From a checkpoint of a small transformer trained on Wikipedia.
Architecture: LayerNorm after each residual sum, biases, tied embeddings, capped logits.
Training: a variant of Muon for these matrices, 129M tokens, 8037 steps.
MLP neurons of a small language model. Each row is named by its layer, matrix (up: input weights; down: output weights) and neuron, and shows model dimensions 0-223. Each number is 128 + 32 x the weight over its row's rms, rounded and kept within 0 to 255. Numbers have three digits each.
After each neuron's rows, "fires in" lists the words (lower case) most often at its 100 highest values on Wikipedia text that the model never trained on. A number after a token or word is its count.

L3.up110:145126180083150130120158121134090090124103150129148084097076156092175164145137088037148141149102124152203082208127132128110093104166160144089128141114187140176112083129114066117140102117098174173147143185087090076166164111136141067119178158206083153096099105143091096091119073120109122099099131169138128138109093141129150101162165120162108147099173150104074138124126131159149092146154071186192140152146152162117174138120152101060130123116103119161143131084140132097102142179103121097135080146123054105104164172142126134118137172045154131167116098149184115150149071188128109120131094148085174121068172104110094125141103117158118134083178121118128120137168187137115128125098
L3.down110:110132093122156161116114141110094128090115136132128157130134110153144151087173142137069168124147148138112086133151128187135161174075132158176099083114146103070134118126118172144112142088114195136128143107160108116092120178127154139123114097107140139106133161162149131064198152139133142176137112104132135133123096130092171145060082084148179138119105101150134106184121097133181185060113159094128105076149133122179202054113139170180156160160147143113142094146086148170136126066169123189095053133117178087134157056102084170116107112134105168152158089134145104101096170017120175139092099114143116129071127199183138090122184157152097092084105149123111103117159100116148123106107
fires in: "is" 34, "are" 15, "housing" 5, "previously" 4

L4.up865:163087155117104116127137149120116048068154142126087142144117123106129059178150158166166068140156112144084176130175133081129119153180160099114151123123135163122115118113147154115139100136162144117121060148203120148125176172095043068127092214109132131150182147136116138116133086138126065133109164138086148209137157148083196159101061149147187077129098090112161099121105160161099074135123067100073142106107117168114141151128093113149171164144122121126157147101149092071126141090149100155168108178144100143136088122122138081100174156116127108078165157099084166119099176162153138168112102151132104141117121128145134109154130120124151045121112096147149175150119184095071098183117
L4.down865:150109143081152135123127174177146134085131081124148087097106155173140125161095126124102095148161104136150122099141134131191157101119150100104133150124141181126129108133124087166159126165079152077073055138168142123101134107173125106214127159130072099088087143179141147137144128103131154099126116106155177146129052151126090136099173119135118159104094145123135105037141112111145093159099154190139135150140150119094137204126066145154104161144125144153110135086144129133124069127114144102144123088126140139109112130131114130196171171133136120066160130091136125148126155125147082195090147125159142069156150083174005165235106105145141155147170092158079160092115111092130113134044
fires in: "state" 37, "city" 15, "held" 13, "made" 11, "species" 10

L3.up858:153096140109120090114129151143091112132060135102136162123127087151097124133153136127136149156164082162156097085079125110152136161060103127092187129102167119121128156199140130129149105120150141136139099144105075094154130056152170105112181113175079108023140118122144142122088085117101174108117101138132086119069173092157163129151127123145155187114117083132040149104109130126085189100152159120133130139133096105102101144095060103117105146095104121144175123118170203165203138127141152137119131063178136149174052204114075109138122126162149148156139049123180101133127152131129126102045135158136112176175148124155140148090111125163146108100145098171113176155144145129109195138165
L3.down858:176128103138155156120095158144093122172138069114095160134174103086099144118107123092145066066122128115159070166092116145119124138209116143143109189108160161126170139112127101056097091075132133133119090130104112124123145118173111115090124151087149120153110192193155103089110097143145142121135120071107125127103120124144126151102101182146162091194134134118177116062211160156138148121106130112058143144116095123146114088117067130122141104127186131098154130163171049189135108141147078150076141147096139131130109120107071145127131141155162156126169180123134155145127161123081122126122152142183145088088170167163190083194086164046146163059138120164065105136126165131171082146138
fires in: "it" 32, "track" 5, "tracks" 4, "training" 4, "can" 4, "trail" 4

L3.up864:188139094166137132123086133117089140074129174132115117143125124192154162152147133161131152128144079148190202139133132161068106122194075106171179110115160144138122106115065158150159094133124090150078123105125209120159178110088100123152161134118151141209106154154082124138154112135152130107180138153136137137202081101139136137107111118205093129099135127129107149116111099161085098082156137128128152158153088126116149088088057136083206100098118163119160143130081147165124116085130104129099091179142116133129162156152115122054070106087125103173138112127088088189112100112158080052096118109078139118169106184110145122140122165134129166094110127130151122082106122171067195092175
L3.down864:081127178096142136183174145183165117170143080141150118145085132094125116077133078095123087136138166098083078097139139116147125136079132164079092132142112092187162169097160123131100147083122156173162104136135082149108084098152151138119095127081120140101159056154133102115108152124134165153052094161116093178119112178097129084185130123120144162109108111138173110187152134115133168132146078112125103134099128107171078151119116095139141155187053133119095137143149111103164123176165173122135136130119145097161144080080111157150136110172110138069109171145082186130167142125176152147037129105192132094145161094172093195140102109153110059225139136157100124141128115087123067159102
fires in: "released" 16, "were" 13, "other" 12, "made" 5, "addition" 4

L2.up756:094035102120166121170122093146125094173162161097115147135091138110117112137180156089122136150157095176165104130143134157174060077082134128106136116119128159147167168095155079102151179122135130150075092065117144099144124160060089111178118169154166142152097134135102105154128099176085137110128197110155105128117101124181083130125096155168162118122139176134175113127166187080182111098144113173163146161206132155106074129092099149067163162164117060040113129174129089111127145147112114114125112122145136148164133075114153125085149141135106140137127137173130176094129156150119119125146113093067090092119159149139072061103121164145147109149202067129159103085197107126102151123089
L2.down756:105154153174169101104124105115123096145092137133155147120065139152096131088136133012143110144128155139141114143114135172098174121096104108153107121136106091027087055164070148161116155128171174180137139072158092176089054116106131167129130200124100106113105148163170092170091145137064090162100059140170113191177140135143117114128103125087148119135135151127115072174145148101171172127147150082119128178129117119133123113024144070118178150177202150100151108155136137162095114107156090143120104053113113152143139144158128159188133115096189107121141154136096166129122129117127047174145126112080114156157105114143145160147161149127126137112115101123108136149154126157097140134151
fires in: "league" 19, "father" 9, "volleyball" 7, "income" 6, "football" 6, "basketball" 5

L2.up153:101149045108140093128180122051148142103149128114118071182075088126185159069090150067157136129129139131149172148098126162097130091177138082121177114127141107181071139113177082130165125124131097139106072117098187104163154208095096115118168167151194142118064092105105129122164098150070106123165084113154129136196122113124120155134109139111160116104082153145067087078046166145156169139136117095107157128097125079113145204128146139156183158152105158068114178048091123142114108104168147129148132126171126136089107163109143123078141142147124136083115113170136169105125113130122132170160141118120138197123144073103130156161103171172135135092113119137192106114157165129133133148140
L2.down153:111122079122111174093124111171129123103109097143135108159121173134138138174145130122105145139189122205065080105098119110131135122117135099190115109114089119123162110104121083112105224090135099062099177148122154130126120112185116171175077100144128112083176086129083111139175125139185148124110123176158129092155115130142108157106170145110114052143118101113126142127155098141100186123131097119161148182148204093141143121122086039157118132154102117143128095044083123164101133145136163133132105143128097134077124109098113111140093139136198051174138185104134129119118160142074144165183136093118184079127184091152141134116205162096117137124138174179057132095168149130131072120170
fires in: "released" 18, "where" 16, "published" 12, "peirce" 6

L3.up386:150131111089142141115125164120115077155189098084184177117120082077185085086153132121121150140140163112108098157154153132204139077108178148132069120138113105099085062141163142088112132124198105146090186181142148159118091131171134102113143121105137096142094140096127068080136101143129147141057114205110159091164163137191179175104091112087152147087117148134148112111113131136116148105165137051102099123135135114102144137115118067106098199166108100159126128142129084077173130123133095123097158081108115148086127119131150147157121161124141177104139165165186158120116164178136106160080091160166108089089118077143092133139166054089115088133195151147092181143173162147113114184147
L3.down386:192090132101103075112126126126122163074080186124086098132104129080123138169141194081149154135080106154133188145146087156121096103158123099067195075099132195114178167081127126185127132110096155109149106126066110108137150132143067158147091093181157177074136155112160139085143107126163127112222152110129143151132076085079142141113149118148162169150140085129071122107163164144159089090125137145148160085076191106119087145131164147127075113134154120110138155091161120171142091062084121150172096136141168112099179107156118180142098194116098124146108122138120141131138107100074099149213088152150134168133145153084147094117135150153150151085138151133102136098069162150137152083111
fires in: "be" 44, "best" 5, "behind" 4, "bef" 4

L4.up529:138151164092140148154175102160139162148160153157135177159066106140154163172127170148121178207110071145148116153111119118116123157118073125176115179121156099152145068134085048099174199102175122114129155161095127117144105146104185130150143130095043113094199142117157115167086153139103082085148110123119117179115088145139118163099222088115116164173100171165137059134123077063102100143080114123119097124130127113100129070096159119128124117123127093094087102133080090180091120133140104099093108170089141159161123111143131124098092130070049133154114147137150168137105147120168067133134149131066118141111166142123092104126148125132200123137101102152153140079143161190159113089128
L4.down529:118092085109152144141115165088134126152157150122124096131126102166071133094142112147135166146113152104111115072149114150083105176063041123143080109106105125175151028077159113155087086142106141137117175118125189149148122137074107063088199119117138118128132128086113086105143134152165182166117095176165149149198149149121091135156180060107142119202071159124105153109131089150142170052153121166117155160132109174101108200110131085114119130143145164077183106167161072111143120102167107134130126132102118129152113130083137110150086086142152148100100079146091159157114177140132122143149101119047158124191133135134077106122127172128093161122165140154207143165124137143156093152115
fires in: "some" 26, "both" 14, "this" 12, "much" 8, "david" 5, "such" 4